config = dict(
    n_head=5,
    head_dim=64,
    norm='layernorm',
    qk_norm=False,
    init='normal',
    optimizer='adam_hyperball',
    lr=0.00751,
    grad_clip=1.0,
    final_lr_fraction=0.05,
    doc_mask=True,
)
MLP neurons of a small language model. Each row is named by its layer, matrix (up: input weights) and neuron, and shows model dimensions 64-319. Each number is 128 + 32 x the weight over its row's rms, rounded and kept within 0 to 255. Numbers have three digits each.
Before each neuron's rows, "fires on" lists the tokens most often at its 100 highest values on Wikipedia text that the model never trained on.

fires on: ",", " G", " B", " K"
L2.up1084:111109148089106184167176079218172122092137091156100164098160156103100114101156154105089104123138115076133137104104114138087077152169115053168112132086114125146186103070115146111139122077113101160167137140118147157133138107144118080114096148169182142176170148140121116118110179165101118161090084178144127119102085123098098102087124102088135191122117131134115091099094238142141144085142169136149175126133101110204175112056129106107118112059120163095124118144106042116127158143157092156102143086125142129149140151108151103057097148132150109178125132080107104166134101188102095148129175116101158180139169068133097099097127135118143120106112102137152072095084150163176121096150198201110147119156155148144116161134128136109075146164148143118145109149148137124128087137194128

fires on: " m", " chart", " a", " positions"
L3.up1178:176111170112123178139176119099133167153081165088127107132131133073134123139145143096102142110114110084145150163141148117143225141103120150142067166053139165099141091061134126106110195147060175120130122115120163165148108105191078145085112120084091143068141157120099154127048157093168131144101111070158142142126091179079188122129138137184168137123122109142114149165078140122195134125156134179156135117133075126119103104157215108110128105124146119103095069111144144169136128152124143132110131142161041094059138201114155177109161156148100113127137123108142103123117078122150107137055116135086139155104173097101137126135118119042111148151147122141090112140098064110152104173189186126076153141105135212195096147111171087092128121147122170117095093143167130113087150121147106

fires on: ":", ")", " Born", "Personal", "Career"
L2.up739:138072201112131199105124103140133133103095092101114090113154181105170144138090162129149123132121132102105139127097137127104090063089142108096123132177175128132195117176117065094148084104142154142127095106124160149151131115081062202110090124167173127120154136088094165135081156121149104124121148088106064125139153141108127058152136114131118156077072045126145142139151106151158132144129052099174103134133119076133162165142107136198168137126104138198135113182103137172217176103118142115114047113161171137105088106122127082180118123135109142103075119032199155136164167084159108155184123131078144114161119133098123102145136148122084097096148122152176098154117113149146125131090156118127061068127177136144118148135165198060121170081144120038107105108125104120108101130078161

fires on: " (", " |", " –", " +"
L2.up1238:151112144114108171092153176099104077088074207119126142105106137103119154102128150156083175139111150105121110171152142165094144061121149093121106128143124097114171122130074123123092169130097129072125182152101134142203098102168087117086125222110114119158170163128091120122123094120118136103128070119160120127118147142151192179103194104197138114046120078137071186108170110162125188129154084101164168130135106172096118080084199137121118141088102175132083118090097176187120140080126137156149152099098120124124140186152076174148128156121119082120122107085127122112157205162152117154103144115148147142178179131129088183105128145093167115096191164132125100094077066129105120104159127133112152128114151201113177171113129177119188091129150102076118086086196108079099132145134118

fires on: " He", " She", " he", " is", " are", " were"
L3.up1240:072134102108054158168164110126192141099149113122126136146115133097158116111099118163053139134162168084182110098110079100077145130127191138129131191093144107191120080111123119112082098167047130149163144182075086167169140090142140088162117128147129097164193103111084138093063120098107196114142113120122132105101173132079147098127106148173144175092130101166119155113134138108106099076166184086172159144135085076140171137111099133120149078130088139114141167169088080131133120141129164131167078129143097141107094146157087143136171163087173074136127142109124121059126101116135149135128156084147158087136179107086108133122145143088159151124153130082109109144148099128160145167112158124230132151123158168139166119124095069107215102164111086136093136118166215126105126171095168

fires on: " Ch", " C", " J", " Sh", "Ch", " All"
L3.up891:087132131103155161124085090121083066104097167150110153112099138127178161110121093166129133120106132115139153048114171167108108182165117180163095098090120145121122154150120149139106056175159173166166098162087143138161079125093101102203095148160155121124102125123103128147158112113100097160133133058126079115139182152125097150142118155174125151094140063142047126108114115152170127084066187113169106153179104106139173183063134133113119149098105145095125122177131125151135134155078102138131172124141145170172150080207098121157089173128165131142130088091172135100142150146086151152066141069159168096199103096100125107121108156112183136052153112078198191131025055112164138122117116172134151129105135125137124145128164131118153069094181156077112132110104122138124123160146198

fires on: " or", "-", " /", " &", "|", " –"
L3.up226:162126122137104117131131124123228134074072132131133136069115132080123083150072167129105144132135160127105125093146146141144086131081108138121107106101120162142195147162105166180124076092136161132110136160111186114193083146140080162114070128189107131215107187086099184141069146082092157088132112051115067140126150107147129139123162156137150142135110094138154106138123057151205150116122090117175126089098098134122133160143129061138160111132113142142089131140114064114152182092155128165133119183110112160114089127156168184158133129167120096108138131097142143078113118112186112170176092158151114099155152150089117160158118152166073174132150164159102154066062096142123113128105100134160114165148135164147114160087104126016210158137122102098063119086130151115091146176130090

fires on: ":", ";", "',", "ing", " called", " stand"
L2.up1205:137118088078129129157098111196115152135089149100170153068155103159122108125124148185136137182203173115094104110111127135073152170085129079071059138120122068094125150087086169057095139165043135099144123126068111132179139119149171152143158165139142151192088157116083149116098102164105156134132144116120162151124136118117131158083136102140102124094087137123158149174086189120135162123136129119124122136137076110112166079091163110110142046078094192142098113153158109105118154104089100177087076205098094125134080158137129162102112150203165116181114117135110120144161209140207130124154149137099097158174142115125064106085125091087108120125156107163137107101149088152175112146097121131101121149118145117126113121045184153155154086114146095055100089053165118122130210176159080

fires on: " D", " O", " d"
L3.up382:157079144103148135130159135166130107108173099063170145164062151058084068151109083089115099129086133068146139081152150173081135187060131148106117137055121129112160120098142127071100137112152067090183160163137164128105095128144120138132117119123193151120135137145127120131152156132106175149125109085165121129173106112132083173155082130105188103148108107155188181113110062098136109061112102116114171086086117115119089133146136127148108143142119132140071138119154132106132097074138178151147154174183179133078112158166070099152133196187100075101135132102090122152171153130092095164136186134113157165166089057117159158140163116083093157131115098138066127067109151147128148101141156157139098137166117154124138104139110142104159160197181132081199038145141138094111070117109208

fires on: " |", " 1", " 6"
L2.up864:154110140086105161115160161139126114161049148087157114084126182126140149153143116167079091156148187106089136135082106128146171125161169098138074130121151102069121153117080137109112151053165174112153142164116072161158170160181156192082175158076189131173111144157085128099106109079136140148135095097134125136127105154151175142141108103183180153132128132122092157100177128165123173155136062102149181131158053159138126164099204130133111108067140153109090081112129156114126123169089128151132090091088056141111155126166153127083135169123122097094136116072192139164146099113121088125151160125136093167164175126132083116090120135119108072065142134120131110133116078146134102074198117164063089113110133182076182119109156181151131098129129172092131157114131121093080134113151120

fires on: ",", "ay"
L2.up296:139164085052119150169143119184161126148075093126115075106146080119102093060106185149134113143157193075179089109115135080080091188155119141151134209089157097136130130139128139108125135125113110123144106142124132171139118125145107145154116131119173138162124121134108151104048130156161152096086132112119092138099144109121110125143135054119153159087056136154144149123106136092116145130209156161178167135162071098100132131051063083152045106052113138159130119148122089154169161071133101129180104161134139143139110197167173189114122152128110089196164136083094103104152119120121078118117154174120147099078120101125134110109179132126169170072085168111103099095140132156194120138094157094144145126153153150092126111113150163105125133168108098138110112079094148139144135146176114

fires on: ".", "|", "\n", " the", ",", "The"
L3.up363:177135146077037172150142115106150101096138142151084150111124114120129118121090128151101108161143141061153149094114179180108129174147202144137058156124166128119184111125118137020139089127145088121160144152112131146172124111130117168126126173125133127106145113116074111166132149145114120113144115175126120081073153187092144185118107134099110146135112096138126145145157158156062132145171157147146131079083116147138132141168147181145076117105162195071102140169135116153134195122107181158061089171112110091077103167154139107111090138120123148156132065128086156109136113163099153180115109204102127159150131030172055149112083212059172172143134089124116162120109085167131159100119138183114105113164201130107167119113157179128141135161128089147131081133105142108132082155200203

fires on: ",", " of", "."
L3.up571:189144158088147144139136115160174121147131100145138120131120153053134144119088121171137196165086162086113103086175171126152148094069128156114114211150185092150133155158145130115146084135168110147127157134131160142128051105188156141141146128155164155152149171100093104109144105110060156172114131070109090114134125175081130118076116086129165129151129132128136123152186164107150173169145171133134104076148101153132101077102157144124128077110103113159060177168160098170160098148145142156123133184120125127167127090145153104129097060157121092108147109042111133139111155148090074149133135133117110141133094084138110106162137062058102108104152129139110173079159125142127226177078167149169103121122127184111087165112128154138129147142154136040109097094098170126116155185235118

fires on: " l", " Ch", " L", " |"
L2.up222:135075129108091126187129142132093097162124131157141150122057084135096127119108155168119156153098092087085104070123125138151088176141141167149120145104082094106119063141109139149140097156157105107098149164046143167110128087131094111116173162101116169149131143117092177107211105152119200111102111131126090118145152125141129149124097053170169127096158101156111136149066102140099156134098189072084128099108058133159163140197083155137137072133108144132134173129108083149166182150101170122132128141141128117071096079132110109146118195088134127208155146084156103149123156136121172109173154124124117082107137151093077166143144117094133190124183152142212119156126099127134158091168096151128077099115145144141160120089136170117160064071149124106177116114116236109156076113185180

fires on: " C", " D", " T", " K", " J"
L2.up662:128065158137078157076130145102125098105100210145100180104155108099143112131130128125047180108065145069143200108108145132065090138170170127105123099130118148144128117123108179139176095117165107173090131129114148124135135113131137096119111135143123123221096154058085138110150117100126145163104156084113141150178151116164102129035104114114129148145154155146116115181176098140140148084114142097179142118144097103212120173077195113091149098120146119113071123154090117154129169165138137151074132102136139110089122186170128133160119155121137125077127120094167119113168183161075093160077101088128148185127091198105078146118115136071161157134164113130219135177075129123102163143195137162110108161068133161166095141154142128072161082143158118096140130145149197123101082098174195

fires on: " known", " considered", " both", " called", " named", " recognized"
L2.up40:139144186094103134130116067112078065134119146139110094168093140124127088120083132214125183165168071113135084086148077128131087113091126085160111143127106139116178121100148096184114113111145123109130096130083164147176151111139118157092142135145125133112136082147056161148112091153138172179116141070107152131154203173070150121150190120146109143078025083132117113166151097139136166066097110115112131167144091134127142091137123121174091098117174130086154227140131099143115182159159147121088137088067176141140069105161113186109145160137130133193060133092191163035082175119145078119108153110143142121146134127125078101112136156152122146070175144109114140138080096099156188104121142155150126149182171140079131121121142167071143090111158110122139121107107126129160105148114186

fires on: " as", " with", " were", " played", " was"
L2.up649:150110186119131150153117126112140075112099149104150059106092121116105097114089136193099145140146124084174110128168114153123148072159115089176145180087139119145143077165106133122132081093104140089069070127087181137111122131150117141147125121149117083115132107087082127156132146092071151191085117076168114131128177137100149129144185121105148138057036123126118164156140143149125176048103119130167189081165152179121139085134170148151125096111148146090104127119139112189101080092096171144170088094183116115153190096153190147145133121105165106162151110140184131098213079102151130114109150134140135104126182118132178098151163146092122070096146142116142109112084092204139139113128158192086147143131160148072107189137154122070134133062139116108072109173188121125069176144092166

fires on: " to", "–", "-", ":", " &", " a"
L3.up31:156129120147117148137172095176113110078092150115150151080095123152082131142094066067087161143184169122135172094155163155162075080112116075092166154065033101151142110134090115123070155110124123168150135128109115158141121115196138100131119104115120088145144128112128122122141209172155198151119083046121127161074128118175134104105097119155147092118136166152061162119121123138172110144110169061136164082132112111111112113118175072113058061126171144157116196119092160096147144154105144137147132116197132125101141146085208128120103164173144130149120112124146123132163194146056151118129139117133123143093090107113117109151154160086175158154107122127103098105094121131175099138151130102150129138093180131102128175049121095076182141100158124115171106116104187123090145115168169

fires on: "K", " K", " Z", "J"
L2.up1263:127114157087095150132100115146141090085115170102139151169128161076088144152131084114112108130115165099128154123142154164101115091186140179101083156074083151153138093153058163132150112127118179166137164119102182153145058158129130118102094148099153120149119149088140156090149109169055122135088100131156107133104166156134097123120092069123146151119127134148122072124141073160146093060145166066190105116134136061097133162132161130116127141039100169154143155102162143113173101157054079142146103073171127163138134164098160106154150148105152109134112127075116139165119168191091097208137132150103123175152081057080101149092147158131167102138163108200172130142124102137184166095104218182097123156116188140127189143097124184144164134141157160063138113100150127112125122109193106

fires on: ",", " are", " is"
L2.up1019:149151102097135119077137089183143093122137094145128122154117055116112056089100129183141105131152147085208123076100121110098109155165163122123105146144133123157151167142097150123103141141106125045111158143153158155140175084170113131131112124126120159135129082150124172155085179162155160146137071124085125142123177149120131105088136102185201177117085121143127096090154155133091189107173183144122201171146081119084091128135090085128145075117109142085094168170123103060094125117050147121104143148066098162143110166134123082145143156180159103110150130092162151102179096123090091136129150143119086102130138101149172115052113130162127164095147157075174120136150145150150111194140153109168153122183147189120156076126160092097210115176130125116135145122153109126162065119171135

fires on: " (", ",", " June", "-", " /", "–"
L3.up19:136112145130120110112065123192089137099126112164135141116117116141165095085146180167162106072136171151124181123103107171162126121125105077127111095114071082111164155092129182149185071124150122119174124162129149142145164135123078098168136103138126122136040129084081163122109166104083134169119168130129065136094151106102118126113112141137117147085121144129149089156123115157156142153113131129164132112087068104143145132102183089073175143101090194138072153168160044069178161161139143159076081102142101125121107152105152136132088161126176138097117103032117148100092170134137142157137218115132083108115139158105168142127116180148171154159168126130091165090069118190137134120131124153139175146144162127162187168079158142126171108163201106061140090122127157123124177127141139

fires on: " B", " K", " C", " G"
L3.up1115:141099142142091111144151127120139112076149135140169152133105189070087121061103151138092191158117126121145168113063145144132152121125116095120118197125130156196193136091108171123157073141075117159094114115078163118137125105178121112108121159126146112142140228092119135115094117111088174119100148099120130156136232127152080113089136137170123140096177089117171157120143064137186141074117122066179152103103115067134106116114102147134084120120130152120109141118086144153166201127099146150097146101091115116113125084144090135146169138165089116142108117132179145072113148092158142176164154117172136151086165142137107112130153122091178155067144164120151177125089099121142155146124133192141166141147156184161110152142129137089138154167187090083139126137065176114144112071097189

fires on: "|", " the", " f", " w", "-"
L2.up973:172099106107107145146139104154165147104139140171127131118159148109062102113137103171118128182102144135132139077100186133085119154116117130089072104099144124130154137103140139116100107084160131112151223143162112152186097060171180154158128161094125107153146112143084141147111187106108090135114082157088122134160103157113128204134073073107170135140111131164114120128115148157106166100114171183147115117106075091171134117066169115184059113061162141111084148146153080162097152121129134161063089110133163123121110153163192152105082109143132137094163097083082109141145127162158148168102174069077109133122110135108110170090106159096082152139133142173119140153060091132175185130105129168156108117195189151083123174142114139150101155138175100115138146100134143132117112158190129

fires on: " |", ":", "w"
L2.up886:126073196111109227092159155190107123121083158085104112123109194037109172147151153120116139116096150101126165176027149130108103138114137079139048134195162110109128157114102102086156132105098136121094126164127129151123140121156173116132100178095170171143108154172119152126131127116108134085136113075123123137150145150135094113131162083136146198109099071116136125123130138077124135111137077159153159123153136153129147088108214201119102111131156163166104176142096158082174137126141137145132182080133136133158102107117122167157089146160105149152083114034127118143153144126129127159145186129139120103165167151112096135135139117167141127105159127138134131108130074163158150074130152165123141154125195177070157144089129209104067137103113145052142094128132130140103126153072121

fires on: ",", ".", " &", "-"
L2.up441:155124084130082105122175127098171119131074138069120085174161143100082142129068204097124071163125137061137167093140168146087166138102117079124128157181156103155134117102073176054130127132119114111135134135110214144130138116199079144094138141182164120143127159135072132107131107146130138023150085123115064154133134155140098090090086066100117108050136149117128172154103081134177163169129128061158146101136097116154110104150117138165106148080114164149099107120114162192172139138100167187186058132144138133120115144143136160185167122116122111097102130075115132075110156203089081136176148156102152144121149154126084155139160117109137096135187141181149157101054086172157129138132116088137127121130122193138122138133104113085103145104136132058139129101106182103114180188120126

fires on: "/", "x", ";", "&", " •", "ec"
L2.up577:150152136102143135133091137098128158155084109090142157100095145149097112153097126072097127137148154076109134104090164193155162114068083174095152109129112084132134127124084127151164106119059120110111139133165125125142170134182161094112119161132143103162088179158119162106119184182088103105098079123122090141103109134204105165055147093141122133065157139141111092157149156170203153145107175151160149106107132119151117169104154118199160102109112127123153101170130154144110106150096101183141111131096164117107080099138106118210106128153120157112096148111084167140185159128157130182115073132157140134123127068112073111153149103133107214123148155111196138125101068159139239141091126076119118145123115125107102147075092088087195114111133149108180116079094126104107182214180126

fires on: " |", " l", " c", " K"
L3.up721:164074155135133139086112171122077062084113121152092169074168194111133130196106122177103127131136147111117116054133124126138131137142118113132114155088062109100152067072132151128112070097098231150075125139071131134132135200116096068108141117122132071160117134059103154140155131100100131177085150135144141124148145150144147132131093098158133108115121114122140135132160078177094127065095140098116111153149082133148151169186138077144178111158076134104137187134105056143094108162117142146101180115143162103111075106177125097133119130088143098167136107153137136090170097127087112189120088157163142129201126137115148142129129108059147144117185128118153128182062113142137151173138122135141110142104144163101125166127171110092215139125225147044131121105126202119092120125215127

fires on: "-", " Or", "\n", " Un"
L3.up278:131062133144124110150140097105157121074142128151127145109148161101111126070109094121147107120165156117142101099128199189066145127160160113033087162137096162141105101161125152155102075123157114055101119198146169121151020147159181082143120149178183106120149182133110113105142150076108075124116114099114076139164156121173088169149133169127102116127124121139106077177164119151148162079125114117185120082110123094151113132095176152120161154136065144108059131117128133131136178128144127149139111188142113139084146131105113094178126130131192139129074128085135127117132167186071087123060111104188193169188079122109105115141167127138115142052156079134162106091080050137135148156128112175147170101134145092171125182106127163124177099125182142077107081112105119110114116102110148

fires on: "K", "s", " Z", " P"
L3.up758:095093109107128187121162087075086092114138135107127147153118091139118081134172128108152132083101178070117106111115121134081061155120094147066117127153119140172166112122131141139193145069114178167168142162113198150133131069111099095146147168190140124126155150043067123124097183141091090166094146112134093146116181137156138176102104139106117134109104116094124086114175112109156100070077113096171167069155135107177070210141176120138116174114132130109129159136184109199134141141070112155105161098137143133151119138112119066111160181143115161117133124091093177125144140090123135165118156173070111137174112082122123109066157117119141100065177152207171163173088135111164157142119212141086089118170139130126100165153178161076129161118172145114145156114186103125109110172116100

fires on: " an", " or", "0", " and", ";", " An"
L3.up426:183130130123107098154143157107106098163096070096116085131126111105170098153135081108097148118131126102115131098105118192145115116104075072102104116139088147170166077145123122099098083084051085110142108145082177123124104115201060077146129134088116156130214131125121163117160165080149133191147096132150120123166139122119146104099065145097141166111142167104063138129139099182173103154138194107129171103111139217154097100170129158124130092116081142100107113147114121113139143162162143135172164175120167164086114132100142143157149159044123072155116119132082131121194140179127135157022151136095128123108084074119112139130108154080157192140168129048122067087047143109134124134190139176124134170141121109136167120099140088119177110097150131130132107125095151092106169149152132

fires on: " d", " D"
L2.up412:140083076127137122145138119127070115147164117130134161158063135086114088079140146157080138111101138077120114052147123162153125092081133123128089090109147140079096129124056138070179110068157078092119101160087106147113108152166129107098135127188149148157095142106109174109167125134073184111119135076133144131150200136188119127132124175119172101144156102149121191172124091162151146110095110158120143087110085182124089136072183170115138169097145140079085183099142144107094161110145117104127105139147070156061162155124117162106161161159125094118177146145086147122156120146114080148121125104152158129135073177117119083102121168050094167142160078142072086100087110117117125134162168145165133144164186126189147136081104102138109100092232111054164142170138198053152111134168167

fires on: " |", ";"
L2.up395:148089125090063108141151180127113065105069137099088109138135118116152152109078122158110149148145154145100145086153149176115122086131158120126047154110139168165161093108069081036142100122131072101127097136126123153154100113142097122139092167142161131123142212115123153126155147178127141173114102150115150138084156166102116104090146122142123154110106085109141156166154106102156101115177144144158168123076153113165118143108192156138094134062155187134155144141089151123181149171117126137132130165105127116141102157093162152095110195064144149165109066127168158161155118159131130188089155112089112152169123071135065150143129110089190152146156100134149160118070091202131199135103158149111063119152209133115205102116123166152162060150201070098180128054184145090098122131144140

fires on: ".", " of", "at", "o"
L2.up1117:095155143094100154134127090117156173100134142094091114110131149074068155118158116163092125143105194041176126139119170121063157082120138177126113139104149123088115136154141173117108132132151124187143157135141120152093119139163158128140115103173121058162160203145134116123112124076067144093155126116114119117085129151080140137078172096142144160084101161130184161127113163099134146141216089164156174097115128136112166121086143190127140119143138126140091142095163142119105092171111104121111164088141109102115199073115159145190189168137128083127134114060111098181172088135066155131171096160120100162091135125121150111154149116151097148075096048166079206176144099137151159114147156145079140146119165135147099168064082203132145129144125128112121121111136099087150143087085147

fires on: " un", " Un", " named", " called", " except", " Er"
L2.up671:120111122078093166144114143074134051142122113153130161080086160207104118164105174146073093150169113081101150092112149159193160197110145042114115200189098118091102089121112149151145115073130124088163122107118128151156117113125145176119160133156138111121126106133054123114131162085129107158106103120111146145127102134080085156128122163156153140184150051176080072168149077089177160084061109084160141184118092094136153075159159140123126087120100141156115180171162098112141141151144143132101115121145191112067112174180089155141175129076152164098085144137122125079096136145117113102113134125157175146141071117110113087156164109090085142079136093108149112135057104152134126157110115175098148161127134138132088118106157211157164089106137121106100151116109139149120056194224124

fires on: " Kh", " sc", " sp", " Ph", " K", " Sp"
L2.up1035:146145147138092140165088116093039143110126118165138163161108125155159118112137156099050152148069126147105139143124112153147125074164113064090121152132124170138177092130124148120233027151172072168115182127092159116163125117185121107123120159134142149148056187112127134109215133140085208166113153138135131136137126159150141116091078098122109140169149112138138149127158188111170117142096180132146117132096126082156116144163128150140092160084186141136152125124127096146118119199102125163124073093096152152120077111147160108107128152110188155113123131093130126142151182107093098165129127142208126174150083186081095117133140131125107129175163154160147075150117129144121139146120158136049114146112139137088106146140149124130124077047098107126153136128141137116095089208189122

fires on: "=", "-", " of", "\"", ":", " Title"
L3.up1213:107126154077111088131124091158142132129060143114119125074073191099175129154118136101151092143154181073128195077137148137094104139107129157126122152134114151092090156164100155151141135129108160172111142092169152147118160134183026149098120145141166108158084090149097153125152173116124111145129100110153095159068177102150177150146122118093145112146085062152195129118171109131158175135139147158151193082106092106132132156156156136179148115114108152137089174118158083107188134181128077122099138161165075151113130116145122129153110123086093141162131141096110135191121095118086084134145127163176107148139065115100194115093153160133118159094161132141127133078088107103123121055117148095127089093171136209167125128049142170074148145129136176144148103114113153130121081075176129

fires on: " l", " L"
L2.up436:161129117079108158169134120093058078129123118142134125062115186182046157120105137159107044117110105052135131094147141173145116189171119062128121128154107137127144100145100132137099102120084074143174138186145157139138128098172116114129117145115090084138192133114145209116113159096082109124145105102123099139103178140136105152155079113133196115109134134155111120114145092179148132075095162169173132126137086152130152082147118141101109162123102171173139140142107048139130105127136117113129109101164168137094111108155132149137125126126164128138154106095180098127135132162110065144214184089130109142129083156097103188123138156175066201112173116151167125128105093113118081102155098173104105103120122121124172111138153161124146106051133125103210181096075163134129167123189181

fires on: ":", " and", " 2019", " to", " above", " 4"
L3.up808:078116125119057122104117132061141112064089155097140115096163113172086203102144128074117118120184167096144159106163150118088093066132126134081100086134095126128121142138092090117119169117174144107124165121095143143134114119184181146127127129090136091213187150137078142113078172154098093108149111126130117123118131123225113124115067147138136100142150145115103089131054118144138183154113110101128172148092084136100078152111138202177124154142131138137131085184150133148095132124105119125089144163156094141056173108142128150157119138172103084061092126048108135087191181148033104151128184130133134082121082109130107133127103170089136160074139170159156137173106102108188119131193063148124113100123165119148133098071113155121169107139178117146179095152167139145176088077133161

fires on: " l", " Ch", " L", "L", " sl", " ch"
L3.up357:159099135107129171093119155074068089141099086157126151139130119119148082101147094151103099134113217102106116123075111140138116138148084121111066095126105104126107081137118134151135156154086158138161160149061146106125158098112132129103162166188136156174143164072162217088118129102106211147124083166170102149088143153118117140122125098174127175087138102150131139119143124140116086141088099130110118121116075109183192219165170134090123065088077161151121173152101118127138157120128169155109087089099155148131103116159168112107147107069195126113069108139149160088133113146113124148122148122113164116145105163077129171139144137138143142097146130105190113116110078176131095106152106126148093133078091124189198042120124170116170074053166129135150109093092163131184165206115124

fires on: "K", " Z", "B", " K", " ch"
L3.up345:083109096138111087163118090141157142121076073173168168179111104168132126142136124139034146109086156121127133082116162150124167103162109102112117176072136142135118130103110134134176080113097175152099171125100226153175090105131126103121109136144118085184097179073114131100158144103089158123138138150103120159104175132117124069091128136088105116081156134142129145119103052117220107114117144124148141063158130102164175170194087109142153154158127169130130150120143106173184184131093158161117114085165120118123074135127098112164202147091103132101114119104097098158150146161148161145148137126116112109155165088112117136154144146073119115083127073184175114164076077130174128103150112152082102153087174160107094180134098130079193067089171153098134094156131172113090132120159108

fires on: "-", ".", ":", " published", "with"
L2.up330:148101130125104111126141159123173135140108146093161083122109198129131060130121146083081106120141100101161136158093125169110181125168105129058112175093173133133138108145106130039084148156103146133114172102137196134123138091130084155111153134104131075096098105111100164115116159107090118140119085125133141131077148159158155089132126121164116149113138155127130087146148071127181098127120056040116167095126080120104125135144185200102143134118122153096129139058185124183200126094061101158122114047133111157117132131108129127191169154136121118138164111142082151136129163138094095170170155167154108115168138082143145114160134160104078122151122085120106165162048097145185097150165097083103116108093134179094100165136138144121128121133137139102066090123145108122196139120135106

fires on: " |", ",", ".", ":"
L2.up1021:154106138128079165120156123170111133119106087128119102166091148101074158077135128179102118157162198113104158115072171187086167141086132133108099167127150127131127125164117090099119095164128133112086179128102155144163109132179161127123099180124157119152164168122110165138132181105129189121115058107088098144145176160144093099049154128186168120088102131142162153116143098173126113121137126076107165148136168102152124079072176214181063102114122179115105181126066145199137122159116140162146125135125111090098130129145135091199113131148120096117121072074196120109144125110122155177149133104121180201133142054112051135106106099063190070116131120101162167103119101138120188096093110184115123140161197132095125167157119157116096084142186090098135147068144165115109151149126110

fires on: " of", " a"
L3.up1260:130164181077139150087144091116155114117106165067144057075114166143108159133119099114075119135155149080192164115118171147084135081127149126098141136109100145111084075124134163127109125137177172147134166123113113151178075086153125194066116120122149166133121137141086148120136127124112134170142136082137116110158119174136096132153069166142162175177104178132069121142149094153108177122136128148162124150140137093083138145165146121115086120148156156140108124109165149162165105156110118136147155172159081126110179072190087124134097136157074108098171117079131126151140177118056093119108136120177087143082102090120114133135110117073158137090140091108083192098108054102123127178144109168163101139099142190203095119072133147108124147138128177085183100146156098093185163159112106

fires on: " No", " one", " any", " One", " of"
L3.up1027:083112067082124152133197140128124158133082134117142101082097134114131076079131103106110149135088172063143132085105179151124163121148143096154114144116116134090108037144096156119042123122102079132123159114078147137144118111180097133085104132112125058211093100159121212084077133160079160168140136145114138132167114114160174084095092172111178184128110166183117130139129082131102171051159191103150125111081120136127080097153155112151201117145147167136105145173126106129105155151125130133180168172162123142087178181141145137092125126140086131149143106094155057133216167160088105152076107154150099142086175071110166189134148135120136122117121122166171127086114100097127128077129095134136138104101178146179092141135094164127179105072152138097213114082108085081145140119121163

fires on: ";", "p", "n"
L3.up25:153124074124105104146128122155093121167105141082135128100123085098071153156153117076098142113166112076137132117089138172082107141109107078122105152175153116179178166079097115138113118088070096058123096167141176141193104144174102128103093186109157131111090140083115162131098128165102137126132138151144110139161135136151063167091077127123121169089122102125082155184176105154198147139161123128164169131106163158161166090056152158135108103088136168067113099175069141151120123130109110136154139169118174104082109158104072102196185099151159150203134117092118135115152167166182139174120140137145151155108099052122054126102140130083167179094193158121099101124106066147134136119166098168117100136111126111109116129106128088132202117113143126082137162106120160104093155185154128

fires on: " (", "-", ":", "\n"
L2.up1185:147083137131084182134128065125161133057096105160116140070225149052123162091168122158109120144120154108131150061129144150112136123108148108097118112197184118150141088140130163109139091073110144096157174146145147137175160072176106123125128163115118191100154191144104135125120212137118125195128135177124074109109147116161126106117056100119118112110145074149135107163171121097148175085120087122153127112104145131127101129070170162165110191131127134157094157134129121157164163070147142110117096138170189122096123106188106160152119136029131204107107120062089092097113209151130118150193142090140128127130129176087125114137148157145111070115169106195143113113089087155124137132138094109129045117133188140158099167090143153083151135078109096102117088109114177139203095151161156

fires on: " and", " as", " its", " without", " was", "ing"
L2.up279:142138118111099117140159145061114048185070197123162135069146102108096099060078076145079141140163157069135120153145151132152095107162148040168124132052091094101154134207115119133161141154107120073184093153143104169166156081158162158117081126145097131150187128165111178144132098067136199159110118128106128140099146122148117097148152113158153158130075069150110171146108164191128154172085154121141163124149134166134137061105165120078108073148115137112103108141125162089121140128123140133141089136131109121146130176140227152070181148116176122127143122124118141092118117133140098120140141082124135166118128106125102135115141136043149167129169146081138109092107089151154150140189122184109145146110145097139101158157099070087181157175140102114139124152145141095107139159142121